config = dict(
    n_layer=15,
    d_model=192,
    n_head=2,
    n_kv_head=2,
    head_dim=96,
    d_mlp=384,
    vocab_size=1537,
    activation='reglu',
    norm='layernorm',
    norm_place='pre',
    norm_eps=1e-05,
    positions='learned',
    qk_norm=False,
    attn_scale=0.102,
    bias='none',
    tie_embeddings=True,
    parallel_block=False,
    init='normal',
    init_std_qkv=0.024,
    init_std_o=0.00438,
    init_std_up=0.024,
    init_std_down=0.00438,
    optimizer='muon',
    lr=0.0103,
    lr_mult_qkv=0.5,
    lr_mult_up=0.693,
    lr_mult_down=1.5,
    beta1=0.95,
    lr_head=0.0111,
    grad_clip=0.5,
    warmup_steps=200,
    schedule='wsd',
    decay_fraction=0.665,
    decay_shape='sqrt',
    final_lr_fraction=0.1,
    batch_tokens=[32768, 65536],
    seq_len=256,
    doc_mask=False,
    train_tokens=442700000,
    steps=9032,
    dataset='wikipedia_en',
)
MLP neurons of a small language model. Each row is named by its layer, matrix (gate and up: input weights) and neuron, and shows model dimensions 0-191. Each number is 128 + 24 x the weight over its row's rms, rounded and kept within 0 to 255. Numbers have three digits each. A neuron's up and down rows have the sign that makes its largest values positive.
After each neuron's rows, "fires on" lists the tokens most often at its 100 highest values on Wikipedia text that the model never trained on.

L10.gate363:094152116142138109139124102150112129110173139143134122157097166134135103107105167154074110182151145141076100111164116081120180132083142109141111092155187139123084116122124063102112120095144143138135157151137125109133158139091151108119124156121140119117158146132089116123121130134111160126135107135094165106116115115127099133155131145190155115121157141147135117113175150169109144120148107110146120120146134147149137088112131124132151122137095118104117167175125145080140111120092102165161117131159096102134133106137135129149099123081096136144113150117110145145125161150108123176
L10.up363:192096147120144105131136114131125156132150116121104113152118155124072099115115128142108122144106127129128127135153124197078101156086108124149068146099134117135119109149124147122116144126133127121107133132122127152152141109146159131174129120132166115090157146104119166127138116151107130132138090148123127120136134124094162122171142122171091140129118111175113128151145137131155125118147106154153117112089155107152114156126117126112146144136093141134141161163142112144136088109136086111099106108151120108104159121196144130162144108119073126067048122107111110117144148174089126167
fires on: "w", "re", "ll", "ell", "h"

L8.gate319:141080156113132163175131120117174173135153163141095092121123111107148131133134183173112117099127119145124113094101128111112136138152115139159113093128168143165121122130110144167112130127102107100136121154133090109120125131104107120153134128125115150149112128154128156133137126132158150116105141117123162120142140131133113073130146078125107156178090114099126131173118132116170095147114173100123141104146073108154126100162149153189130139159105132094146153147109080142070154136068145133120124090138143082129131124133163148132101107107111123159124098102106140139112132082136131159
L8.up319:176112109156132150166139090151131132186111092144140106124161112116130129150146106119125114194146115136097134090129137116102103168144108100114120115115115124082167129135147144157134120099137084143137115190144148095123152136134125108106103094136112138075126133129092147133099136144112118124146102130126141112149142111160125176108111147137171131149128136137164169086067150111110123154122090139153156134138158150057133147113116115115154143144135122144136085128141114105124099115122072128110116123130125154112189114133146085118139121149094159126131089167131141108137111089166164133
fires on: " to", "in", "p", " for", "ed", "d"

L4.gate265:145116142126170101118126169170094110098095098119129142131122114100102121099193159193106146144128126116090131138148161136134121113119138129116119103110136140126118155121133099136055104127094146157139122132112113148106165131131105155137092138148075086124133101104117123133109140119115100142108108125119100100139107114126124086173133154114111115152136137118127087157122126127122119151135148123124107126134154159173110144161140117165127133142153125132184136153127115104099111131146080130161125159142124195107116163104159138155147080093104136118132100153118158120141062144163181161
L4.up265:158160116097162133154134069116117098133138156159155112151119112117131131078116166166130090151124149150148108135126142144147100142104132146119132131145118109146117130173148144103114155084152102154133112115117163135151217154121129156147119140119097104122092088117147127084137115124091098110093079145128115120092150156083115091153177095117128117108123150110168140108099129112141096108112161141127128134162137119137133147154106124113143155116142149107163113128146129107127135129137127094143128145118115130118116093090170145124131157087144165084156129103178138084112093144082159120
fires on: "ely", " to", "ated", "ly", " than", "ently"

L6.gate36:080111131151131129100150117091131154179133128130096157115148159157123103139110139107174136139122132141123105091118139116102108140125151121159079162104159078117104127157116132129149131146105117105142130135118091143106122117144099120104141100104121107115176129132137131114149138091130122111181118134151089113146135138156118120144142112132096134108187079111141121207105148091110147076135131132148077074099137128106124131152177135164102145163136156099137085140125125169140147159093155161101114125104116139151116095153081132126133114104132123155138110130151131122136163123108180099
L6.up36:142145125119114193108142130165131079125132170146137140168165108128142158139122141133141124121142155123143145137144139113070097104141140055106097136156140072113118125111127152137126159163134162145155126097138114121139142137159146121107132107092120108150170135103177102098127145117083132074094136133126123068162075080123127137095108161150141127138157133128135154161124156111112138103115119123092172118143111139114160124136114142108133117113175105144088133099118086139117124109133133142141149113126093103142154110138121131122105086127098141104140164123100134075130143177107161100
fires on: " l", " L", "l"

L6.gate264:082134138156111121157172125161124102119155120115133136147161075106113126085103131114132136149133090142151125104145152138111173141117142141073129087126124117113182140120147115106130124118106107110109116139180196118130152151142122130169110131123098145179090107099138143137135137109171136135143116140082097145132141155119100138101101133107149148158136076136149141117143091104118112134115089163112120117115105103124108097167102172131116114123118143136183127127086114129165129165111106117148080118143139114166123170118101127097163126181132117167119068141122116115113129123134165132
L6.up264:134124098126156121093151138103148121129155095172122126109124168104132123119127128133120171144139096137131167132126094141073131118111179111126122112119101133141130160102132084135175170163135128124126128101081133139116095127095104154128121092143142144146121102099134139124130153160169152166121136102183129086148114099142123113116148125120133144119131111119139102090090118114113106101109105127142134144085138116163159080137149151134086101149155152154150136080070178117147149143119123149125142152092114123124122105146124119123185152154141124148090102130141164094168087083170161149
fires on: "ical", "ation", "ts", "ics", "ment"

L10.gate14:167142123133120183137079104102148168122129118130145133165144118157086108105116119131116159145118142147081134112122120161077160114124172145138143055075062142096141075133151105157138133128148151134120134161117154127148135131144093128178172138161134167113132115145149143172132111147162121127108125133091176134074143129147170094124158147128121127142121104133134139109137128142145143131146101140148160114144129120151109106102107169082119123147146139091154131103135135100132149137140136168098114160136091107113104112125121119110102067148105145104115109151118113107122117152102121101
L10.up14:162091138103134126096136164114086149115137150145145106163120138118155143089101075080145148114137162116119158124089134085123177097135128162092103115136175097098160133141117116121125130120147169131105149130120143118085124138135140146145132161140103078071108123156096139110093100167153096131109115143140148146107161139153147093159088130120159121143189116103138137117130111111061119140099115176125137117108168140144104139143130132122142146137118128137119168140122146146116115112158136162123143111144110157120148095114154104106153170106144105129162112064117137149115151154142131099
fires on: "ed", "ing", "ost", " up", "ained"

L8.gate132:119108139131123117161138137115138130109144061150124115176135151149130141149114123052183103086181114106175156115104163100117139085139152159170138074094134111114137158113122150159077155143107148128123105156117121168125132120138148106177148173121090111098146103129153128111089168139128105146132103104150124168109140106105078132126100146173127146128134116124088121166115147129152130122122134145124176110101106125104136131120126137118104143115098133133145114123095127093120141138089138163125124076109104162145118131138141141120088131116132120118138164155134157113164163113104113139
L8.up132:129100141119127104177121130155133145132135128163122118175108125164116126134135127144118133098186088156087141155094152109102165134128141165147169132135104122116111139140124129133142143151142155124145129114099125087130123113169184086126099126102101112126159083110164126131063089119128156104134115105164111094112112126097145147183139160131129112130103128092114146146079162137129141118132150164110119163101141161126111088086090146119081135142163116142077146128117122131130131154145127106096178099131121108167135138201136113117098159146138119119148110118142149115090110129119104136
fires on: " pr", "s", "pr", " Pr", "ia", "ys"

L12.gate278:115116143125137126167122124118097147134092110135146155097116143126107154106139141119130110137121128135166149100127117108122091127110138085077163069129129110149141161124141108129163127146099155139132098130119120148153153151089120148117107091119091115139137142135168129113172112103162123158123099120096142146102127152153149130176100184094089112113146096164173176069147137100159115123104191134139088138125158080147152183161136135155105156109112114126106107090161147126160096112144139122142125142114145161113140128088138098122126114109152097135156124115095144121106156085100133121
L12.up278:126147170128138135121159135142109146148129139144126126119140149120197125070110104129129163135106128139096108131152125175156154103111161120117146164145144119153089125097116098156120124118106161156118143133136108087136115169096096104098151123121127126124093117116130163142101090115148091138155152122128131108115123155119115135176128131109112114146098156136122111187124073130094141115075122106121151049142130139124186149093143129157141169122129136162117131117060103121134125145093134149167169141141120102153115105104136116116119172134123103166075146091102134142130125140150125147
fires on: " con", " st", "og", " k", " sc", " c"

L8.gate4:144140117169100106114123142159123171123137169135115146112149085175135134085149143102154158143120133099100085139109104107170145128133092127124125161186132096126133137108121100133070129147128133112142126139116143141143138120105116141131121135132124127158084129085072101136126114106156088157078132119114149146139134114082132169128106181125112132137107126063119133123148121138141151118136167140116139134130147180149130096125093120154128106153121094170134111105118143120166121158179098140137089137100142135118144087121179083135139150163144092113143112130116111125154082132084109164
L8.up4:101161143135155120092100117139117155143138109088077126151116141076124116076094174099126133125141103148130147130119165112136099105136139157115099100112131139127112110123146164128125145132110185150132159061132134142135106140108130127143124146167123118129152141143139126165110101133137131112174128171170144060147118118137108089109082144151143164136134160180122132121138102099120194125091158100104112082164143106125140151165187139101114105170128121143137097110123132109114128151141133131136124109120106147118141127106150109171075111125122118099114147147151124149136139128141081153
fires on: "ess", "s", "g", "is", "ip"

L10.gate190:145142122123117124118129117138091149148121103142145112159104160123162112148122162178100121111121155139165079098165097141171119141101106110109127055135133143124130138107141093100166131158070079126172095127121080123127136152105152117108163149105120057097116134139114144096137136122125150193128105120150169146138119115115107157138136116137103149145099139107168149113194120154104102142115166139126144126125146123123157170096152142144135148111110124141131107126127127122155139135135135106127159140114126134110087152099113123099165102095154080175119135118107171141119096131135123130
L10.up190:129158129126105115101166150136168156113139101092106106131141133128147121127132145167110098116116099099133134105119107162136151107156123120139117129162148112074177143149104161146111135140139135148118106104139129142096115081065184108080150116127137113156166127133131141162138126128093137150157142132110157177144104114098115147149108179145122138125124146147118129129144127131080088153101143108101091185095083135118129125155121128120175140083105128177156106142079143100113143189135142157145117151112129147144132110124178068111080126142110128133113119117139133136110105133145147120
fires on: " c", " st", " sp", " re", "ec"

L9.gate382:143105165128120116114148109112119140102114152155147157141125127122100120140134164129103147148114131136129118131121049105073107130177101108124154109102137150121089153078112132110095164142132100153160130137148128108138191147115127120148118136150081113165129127115160135097156116158112129155153102138132143143143133136108186100130086136129099150123103137119079103162155122075155137117114152122136127122161158157132129102105142124111141137161167099096145103098125081123130100160166127139113145125095116122137154145135143081158124082158116109171150115145131101140133081146135181089
L9.up382:159107154150145106140132141159143117109148139109129121150145136181101124133125118128129155165108145140095159139113114100143162135138093140130139131125092120140119154115110170100151132107125116133136119129151104142167136100159151049114107119135068148163157095098133109106106143119143122151132100094141119185159144147081121110130149134104114118102111149085110128173117175115185101146126171137116121136096134126130163141084091084112099122143114129135144149116120122177154131138140146142171098116122139102120124109112095145153094141111084140119133119108085116125107171078118179163
fires on: "b", " B", "a", "d", "er"

L4.gate20:126102128099133082182125105138126119126110133161139064126142151100164130104123137170115144129152146059136169107092126095148135143149114136158132094157109128130135134146112161130101113157126111130129122143135147119106131116101119119099151117163146122153133173178162123121113126138099130092141193142138097116109122158097119121120128152141129153086128191095141144115163190136136145155138106121121107141115126113109108136132100143093100125075117136142122126078110118090120147085100138114098155154145105122150106106122145132178114098154137128205136155099112110127150114121142104113
L4.up20:132089111126183110155138088098151108127156122152140109129107122141172105107118112125099103091117141138160113092120071115152141137171162144128122138141121123142160138146130101131128111137163112115087115161097179114124104119123125102147141139126134116153137146169168127132168144141113121104110180170101123137084097156134148125115126140133141124145133163092149158149172170096127147147134128154120110115138160106118121155121097157102121142082118127075114156069139164130146143135150138092106131141126135089132095076142101110180138117095167132162128138120137112081100111095148106163
fires on: "om", "and", "y", "iver", "ome", "ry"

L4.gate97:124113129140088095088131143155156117132151137160154066143151168122114149127131090092139109114099086132152107116143167079159139139104121112082123149138158134145156110139138152130116107112161113184141135096103181112133139119109158178124066126108112144145148133128151125088123157091105097128122113146124132128136168110113134143156118127168123117073107140126132157137165093150136127097106117131129196146140096114134145164131122129111129145099117134146113092155125129108122113105114160134142133127143133162109113112167150183102083082117113141145125092111138106166160142080123136139
L4.up97:120142122137123119066161107116157139123112160173129118074124109122065179089152134136104134120125106130145092153124156053138126138077134099113146128103178109131107105135156118117116123127146187110110186130139132124126110151129120135106137117073128118103166101166128160118136147153129147096126122132162114129118139105159174139129143121135146121090130116135149101136119117114125110138169126179144170159126099160105169143117128133147127134092130128109119105144125087131142130088104120151100180093148124149147126134146136167087100130124139154147096144123119102113080142150099146154
fires on: "ear", " album", "itle", "erm", "le", "ack"

L6.gate162:146108140163109107187133106181086134097129086145136083163121123095116148122106123120155114128124143112125126122130169101126128120156093151089128102083122132142152132146116117170128133157129128119145126151132132055109134132134087109118128117127092134154132080116154107117147126143145161130153117150138110115112124160141108115085127117156111100109172171091111148095167111140111135137115091107118182087144142155182129135108149127157132177159161108154202102123115069135148149127115125129121151122146169107123126148174100156119123121118095125111116133130120135112103133110101158101
L6.up162:151151171158153117137118176180125171095127096100173146194132135114099113128121177155143089142101122086122117111112141099112166150130076137102153150090136124141148130134126129104124152169112120107105127123125123128113123158130092143108125114126137114156080094141163129111116122171136111153142109142135103134133119148162101127082118125137148130102074140118094117121083139161130069150124141138151181121147134148126113081132164150112136119102130179116132113108115096141110141133162096164142119131151097128135109178138141096135122074140131086137146104118153131151098134087118124121
fires on: "ation", " ==", "==", "ly", "ant", "ity"

L10.gate143:082057134141146140175122112099167103107108154125164139117088115132112149136106129132110107110143178132126123119141127131133136158209113135116129132119142106124111086130090095148098152137118129117155137164151097161121137168106104172120119145163152132087108110114137146108110136124117148145121113146100131089151096165142068175145145101101145147155148135150118111132089142159148124089117105137111152125112120124113105163150131143132112155108162122130128110113133132126108092155064112129118123087099106117153156138137165084120139165132168174089112111156138159116137098113144144128
L10.up143:174146153139103149161154109107159152095141129129123125102109147112160126139167095194114112127171112143136164116181119113119115127118119087110094122130151083114074140091142135139161119136151127130142143157122103137129140141111088107120110149152105122106107118129109142143120133105119177113121128105109132153141120166136077143148133117104128166133153142106147148121098094128116168119090166118134130122099144119120122156102109102102186143160153120126097106101084116098117107104105096175120143131103103181140151171110132123124170164122155139122129105143155126098085122109200110130
fires on: "ed", " to", "ted", "st", "e", "c"

L3.gate151:123151138150137132126117126138127127094112132138114145083139162121157084160123129133111127149126108110132104102123189146101094080159126165156135126146152138134124097158124166117158123091151133164150104095147134134086128123122155106121107103104138118117141105190096135111099123108145166122140098130137143133079148104149058113143158149109086135096162122118147153159169153160113137117101105128119140118174156117101181142124116084075143097190102117129152151112130119129113130115104153155132143135136159083115120157127095159112106126156119095122175103117113113157102139123153126161
L3.up151:119148114099105108124145143142128055088113071096129118113127130146120133118115128118142132157143107135089138177122136123167163149100100133100106105106140168145136084160132124140158095126143139112155125122176164123169156117131123166104158121130168100112118115121077129120080118159155112129118146143144070144146127157084110124143125120111155118125088153150132123124140144173127121143108118168146168111150132161176162113129120101098083111152120125108095125137097156119105126120134140142120134115130074137098132142161130131128134086107166171078161126149153117109136090150096157143
fires on: " ex", " •", "ec", "/", " can", " may"

L10.gate278:115135134154160119147176116100137126144169122156144109115142102156096133125154133107116110106104150100103127059122156104119132166112125110124124106154121118107090169148136088129128120114126132109162112147074063157100128138129077110152126145105123167128160133145100133105145153139126101113141109166082099146097167121095090114143123140143152150123136162150122152121164132129147124137132133154113149100139157118154135129120138154163128138103124117117152152073127109117056169122090135082113118123105148130129141144094132119100144168141127103163180121140173159153109116155089132166
L10.up278:133161125161104088136132131134160110142137136126181109087132111131126156142156126102137115148172109106110123132151161133117131104126101128119192180117103120131123149148114135166095085109107178134145137082116111100124093117152082129124134155113112165153144122113111111114154162109130097149135086156141137158092096130089141109132088137123106128093117167139148099131127171126135134130122083120147142142139096126098125133117127158170142130064181104085162121112120090139162113147139107126089164083106145155144122148125148123158101096133107141107108132154123117172132132170098151160
fires on: " of", "ra", " sm", " to", " new", "ire"

L7.gate215:085108116094165127095105152112093122129088151116085129114128090151166140133158149143105152148142137155120130145136149129117075120164137082170175130104118099129117129159115112139099151114120139130136117119117104126161107127136127107113115147124135138142144134148155130117116135162135149134129129129095136109130132089163067107166107142154074112188158141114098124159169120122178156143136124124148084124172113128156138094179127092107151163141111128100154142164131107107148143116106093130092129156145104096157157143130093165124143112150091168167077111109126107146100113098114114133
L7.up215:140151134066118157094103130185147106135139130123136150100160178151118086157095131184123122159158093186134142137133129115113116124128071100147159131126159171133166131144190105112092129111153128117107142087105114109102155134102155156136088118122137071085133122079154131118131153137125130154122141092142130116119123142102165145151122096163078125132119124129129128138107152128141156120118108110182108136118097135116136139121112110095120153093116161144108082149108117163136147128099117120116118100127115092115077138155105121130141140142142141094150147137150141091144143150132168153
fires on: "ol", "re", "ord", "ther", "ll", "o"

L3.gate260:096099120141119140121103137112160100157086144120098194150148157121106122148116170116173143156080122089164148087139082105122087135127098132148063132127131123156093134141121104140115122148091143149174130128119113140095120144130120121156143096153112082144162121077159124142153122150134123100147126134115086109142198106121132105141102130144097102124158092073120104166139133085105121134168124139130142143145118138165125136145141151139128149115215087126112146114153125108114155128125138113123114147138087128157098096134124117134121121120151101150122136100144108137137142147113137103
L3.up260:083101095175149107100152113104147117084108155138175121147119132121122129158136147108203140125103164105147137111150122099118102129141093131149099123149127110152096147137117144134123135167113181149140132110114135110117141130098098130101104066094113128107182134066142152146152123152146088126116117109141121118113127100153125166147122176157115114154165122106118155158143142127084134142124139113147139114129140104128150150113146160150133106086161104125111113133169129143128087098157154115157173130134083138106161079126146112106118080102115126121124151142104101118130089163105114097
fires on: " L"

L6.gate237:080105133139166115144105141106151123138104113080113150117115106072105134110159172153123111129149159141186134136127076136115118164148107121141118157115129161100153158102125138102116123129142134114137131137132106173098172133162132136118137100125139081180109155097157123158108124158118138107146128119101121134119133070130156132130137143137174087155124132156138122145185122122114112159206118114114114096137144147159137175107109136114066102127102106091111128109111126087130101158101121193152116130126130125150145121097139102165173152109152126119122116119116127134115101107146122139
L6.up237:058116133143117111182153131123086138088137122087135124114144138171113106106139153103147164079111155068127078127156174110151081131148115144169144079122133149117137134127115135115141084131116122143130167123132114105132106125128154137108159104143146086124128131104163124099101132115161108130109132116097119140175133104113105054098095141137128136108096117119118163132159191134117136162118150150177130140136100113123108111118127144145128129125133150167133112108139154150110143142134131107132122106096177134135114160178124170138127135140099070154140116124143123110142101166115150132
fires on: ",", " War", " May", " March"

L8.gate283:135131131084066109147135123134142131111147136115078124091118153114126125121133126127101103136147119157129117106094153151154128123140153160150104162138148104145097098181118105161138113108157119129131155144115078106150137119119095114135129121122169145117115081072153122122127165116085110137096088081125124181108138092121106110139128112160129153118142122167127132169152092119096097111164140143137103134161113130165130114116128134135120168149163095109174211138138165163124115159141077095119099112137132120145143127162100117128182153133155082143096129123145135122136118124144137146
L8.up283:122129128151112123120137140081131117148124133104107146151130134133137148114149149107105100119142084134088121124147121137113129139147184120148092132132160131131068133152120087146114098091143112110140077143121108119121112105120158110148110166132125113164135154093144140142119126122088123117115162111123127154108140139176118152157157137143153116193106162103105156173144109117156084146121137102112156140119156168134109136137104120122132138108114090144066135213132153160117087137107115110096106146140105163162199123152102116114156099106142106123145113123107157108132146088116149085
fires on: "b", "ong", "ad", "u", "eb"

L3.gate305:112110115172093119152141156120104121095110162113112130157141119112108157124102125147098112086181092115116132099113182116133128170122082124188126121111126141144159134133139126146105139160159144119180121133139144093132120095138114120141137085134106142123130149138179097096134165092163168148155084150113105115056160120118139153139127145174146111091153117104128117156087103164136103133130117134118201139144103138145164102110138129093128146149148161138116127107103089083110147138100134102090150115100128143162155130111125117109144126147124128141096101154132128144128134140109113091
L3.up305:128102114137132129104148133116128132099106151115147160138120113160131181132154094112145112071187125117133117145106146101164124140133088154127112121106131181159143148097119171116130197139169124128129073129119166113121102159130121135175186143131114114149143150120148116122074105129124143163181078130149120120106144075121138137130100189181143097098126117137168113146114119154114102118113143110127144115129103142146110091122133114101077150155147157066101142100094116123115130128117126148124122114119142119157148126114105119125132129108133126125096127104102116132104146113078132094
fires on: " ==", " ===", " Pr"

L6.gate288:129124127116147109082117125103144139142147136103125099144110142126112116156155134159093103107185134166143099082121134103095107098105096138150150148114161128118191162111119125187121139132132096138128117100142142107080164137095143140151129166068147147158124155083156147143114099132101133133121165141130144177137085151139121106169115170131114099112127105121163118155112123127122161164123119137111116128144131066101117117156148107158158131103119145154086147137121136084116087116123142186145149069103144111103148127105188126129172119103119122133146126133130131135122112121124146140
L6.up288:151116134125127129132163092096125132109160111109162072156148150128084099125176093117169102134125148102136130090123114110128148119140143145134115133132154133096096111120135150105113098078128164086136141113147149171151155154139135146132109106092140154109180138091153138138095105122117110141086122128075073136142159141129186145084156115117104140133118130128157112127124105152163127169129144158109129108155113153112136146123180125119098151121092124115078147137135134101108111161162104115117146106097155094143135145166172142138155083151156110153120094089117148122115116137132147173
fires on: "and", " sing", " —", "ook", " record", " Christ"

L10.gate129:116131167110116149131110186133154153101140116138142129137113137149131194152124099145138152168143165118104145121121091131109092110149078068125127138061123133110125138123114091128114147109127088118135138138169113142093131121138118140092138138101155099121066135128141135105179128125112140129104088115132137142123161163131181151106149175130067168120120126110121152102122137146127132167134109138108098143108164117131104136169123141147107118139111113119118165088108122122162128135123134172167150159126113114108133113085123130127087085143165155095142105111099168098154167114124148128
L10.up129:097134178112126112116112148145140162155172105104158118103118111107122122133128104153133123129141154124128101120124151137084127070125078160126143172142126116106138128151107148113144114139149143130132146071138126127148121153086136144116091172150111121085143150124162105105145132156147100121112133118142149123156153161116192155110143126146148120109126097117156134115104109113130135106159127146134100132099131078114119128159138150145165139062090126112119154095144092126069109159131106133161137146160093126094129117100106150088122167125184163130129096113117107129129129131210140147
fires on: "and", " And", "nd", "ff", "ind"

L10.gate256:109141158109131179118095126132146115110120118117121115146153125142112116148101113152160137134128109171104135113133114121120153135171116163100131104154164112106138109148099126116114140140106115113095130158084088090140154147155081114064133131112104108109130117144180132128136175139123126129105134136117105127094116085132096128141144165116119160131135174160133128103194159113147085086137113134171144157152137163086108178127128123081097150127115137103131143125149147160127116093125132217137124129144093161099107110122152138130134115164113135075092132122112134111127127135117143083
L10.up256:149133156137138149121116126118115164149098134123131107123146154110122138100156113133123074150109097124121108132077108115159125131110075151148104107135169112113132124133152116190149108154157157120079132155111122133131108124106108117124117095122108087103108130168160143137113135130155133114116165141101132138191192126152104099108131132126137148151150130135148138110125120050157078162152161157141126117108151110109160160116119107105141142121112161137159109129126124102153132154088115130132086138106074107131191143104137157135115160105149083107102171093135161118130119149131109096
fires on: " made", "ed", "ake", "ing", "ent"

L7.gate263:127088109174170053100130089123137156146139112124119133129123135096146120149109134144140170144103122137117153120060128148133145122151107162126131104147136137117141120115167107127137147104146134112146139094160157150103140097149159102115144131111059172143104144093169128118141144124179157112151126106111136102076123108129124140151101137140124108085112123152162114163141106114132166130140103121105168141093103116153111085105104112131129132153118123166136131145126113162078144139169124119111080112076135154121085147114101155138125127153140098173143133104116172154152109134095110125
L7.up263:099117141168133168088136128095136137118170110161104149101108151174101139133106130129163158126133077080138127148136128120107114141139135161110128167103157154115124124137158137095121141140120143151100109085104091125108122096105145115112129122129127111095076166121106146090160114107118107133123112121091140138203139052089138126121114125132122137153127114163149123140178149156130151151131095167137117117152149141115148084087166115122116118101148135120131140112108162101134174124156102150108123132109091120096119127150149141120135147168155084139108117148135103118132093130200112133
fires on: "t", "m", "ic", "ts", "ics"

L6.gate65:163131120106119135150105144118138123117161111106119127146133116139127138129084147146149107132180120122144105122102115094113112113139154109174105126135141111125172078083110123181127126123137128097109085116125119140131124142141112134132115172136161104157112130133115128124154132121183143126153151077134145120076100163145106122129176153131122104111133151140110160119106166139144109136100149152086153123095131103154123177171145105125122111093111106143107133125089110153155111081127130137137119159148106142155103138142135105093151152085149148115110137160112093217086133177091166161
L6.up65:098086108133110161157150155125137109143118096147107135154085174076102122090128113111102145118135124133115113134096136084141101169108106135162125147106153070122133141145097134095099139149131125128135091140129116131102103125106094144117163142132115147120103146182118133157189131131145114090134155147119148108124134132148168139142122128133078139094146128137169117122124117145147133121099106099137128109142138144124112129127154073154098098166131130153134138120138161110115128094143169127094146141200096179100105128114125107147133097150140106125117192131124126142087135182179158146
fires on: "ail", "us", "al", "and", "all", "er"

L8.gate48:149129118103085098137149092094109122114114126166184102173130094154111137136161117117097101072169135144130124135119147154150126123114146157098106121121143133143151158121134116160118116133117100136118180100129110158122146110139100123099104126130111110139156207168120150125078127157143118118146158167115095078134133102125103106111110126109155154142118104124121134126142153188122127112112104121151160136087121144091146055140123168127126112130113135150139186116104111125123119152163156144100141163099111182169122135137112112092142149145111119145126166135115117126128109093087108129
L8.up48:091131126147088128100124152188123112086138124139179136138150151157149120106129089135140137101107170128069134128116139129130116129115116099102101136172074133107113143154117117140155095166105101122139190103147092120149133114084131137136157104094147164137134119149195119116114108128105105149156109159119077139127144117136112116081114139123133161117113103098145105093114081140119109134133113107105102127149161172154108098136126170146110140108138185129146116130119138108125170110145147095127110129084114141135093112132152165140133137126168124137141155130156133113108204127127138134
fires on: "ast", "est", " North", " West", "tern", "orth"

L9.gate310:131104087150122139127181143155157118119126076115133155099129131131160137125125133161095146099152105196125109111119066106063122115116148106117120137126086124100131194139114139085131092126142092171160132155169137151149116117149120119122122132137129152112134142150110125133144131081109146142101135104105062164109154175106118136135158144127094117145175136135106141140100111119128124119141147135096132174124122105123137096132141135145081128110131117110140147121095107163164189132126135154105130086122122141149100140115107115124117141158120117149114165154082159105117131169101161125
L9.up310:147123144100139134094127134115144144121109167142140147141134131116169175111139121104151146154108120135121101156142103134119120132142138123087138119143093115084137146138165107146114135155144143142137162134104130133122106126111117124108116099132150147099183091123135144132127133096130136115133118103119105115094093119123135151179167132134154092092151152167114131165133093145120140152127164067126157149131108103123081127161152152129064175130169095088110139103082134161133156115117151165102123110050086094124111109140106097158096169114133119129147083153099112153163122140096157124
fires on: "h", "and", "it", "b", "is", "w"

L7.gate240:106118137104169127136096088136158134141162122116155074126127156115109118129123149140136104117147117085060135120133123158135180129112127133116140182137182154097133136177102121126116150125107124164093110123114084153151107151148108153126107110125130144165146134136134059120155137174107131167149143137161148165115099160085131124151125138163160144161118141133161125111117147152137128140161139137134129104149171125106108134135080121130123102152103130120114098090184147120102149151150107153084122112121140116106132090124071122143133093147135069131108157122092113090121154123135123129
L7.up240:182089142130115157137109140125163091145141119108112121137122142101123142112152137172124159130109129138147114129103164159143181101129139148146094146138129164143122113142148156155158088088119161144084109103133114104128153152125133103101135119107139167132161120104080071145081125164174105156158155118100187169098134106126126122152082101176129099150120110130120136078113124092107102140130115152104138157099103126124127080129133096091095132154144128160130127116131153098122071123118143096147119119185132129130114135171184117121130135107144147142141138137095128150124131139140107125
fires on: "us", "im", "t", " tra", " com", "ing"

L4.gate358:140103127132128111118119140096145089111149106134131145114127143095156158100145160172107128077163119147148119113107069139114120107132101132137113126113152129131165141104130166166106184125132102139122125098122122111099129126121129125125125117131090148122101133146132116089104143111154093116097178118111118128050118167120184150129148154172094155150116148141158091146133134094180114174118143177095104138132158121110156108103152110137092125126106129123095142139056121119159140126121162165147159169107137099153157149121112172129110119122143167091148105112129124125121109123119140158
L4.up358:149112107143098119131108141097172114117134094163136144078113157117140129142115110094104152105138160146141099101101093133119126107180127151153183147140161082167134137148175118154130135144158158109098154120098114122142102085129110107126104151110159123127140173113131138136151100135152140114131132147114097143100154170083170158117153137148088181150106162144149149152121125174126128148134122153090110095151169086112138108105181134118095092116100158102103120156095127089105159130117146145116140134106097144138159128136087124140109139103128146144157134108107091122122122143100144162
fires on: "and", " House"

L7.gate318:172135151116154141132072134116146091100147126135157137146097132099104159142090100125135110141123112137116104090094137112156176155097085159119120162139132091116118100117155140127086163082145122128123128130106107155087133127096114097148079119102120158105117106159124127101123118114126114115122104107152162132122117149137136161122111119125144114097119175128143177111114144106120143099103126122132111154154085102140132128112113134113133125172117134075125105190123130122122131157154136129108137201104182138194142124112152118154170114153090106153150156136154118162106161120127089139
L7.up318:122142128089160131141132169130117127178132123137141091130143089116097140102135174142154186066150151100104115107137136115103115088101134125129150129105137142104160095100158105140199165109125141133104060119169118130118086139161142123146102092153134155120118112121147183135126133118127127106122106145082120129155094162126116129128147156155132130118151100144095163124095149163092136090094103144109129148104102123109144123124112132100125113154152102088145137093102120125146110133126147129125131150124126127146096162082154108160150151096160150098145166127155174164121135159120109126
fires on: "0", "ot", "am", "as", "ain", "ian"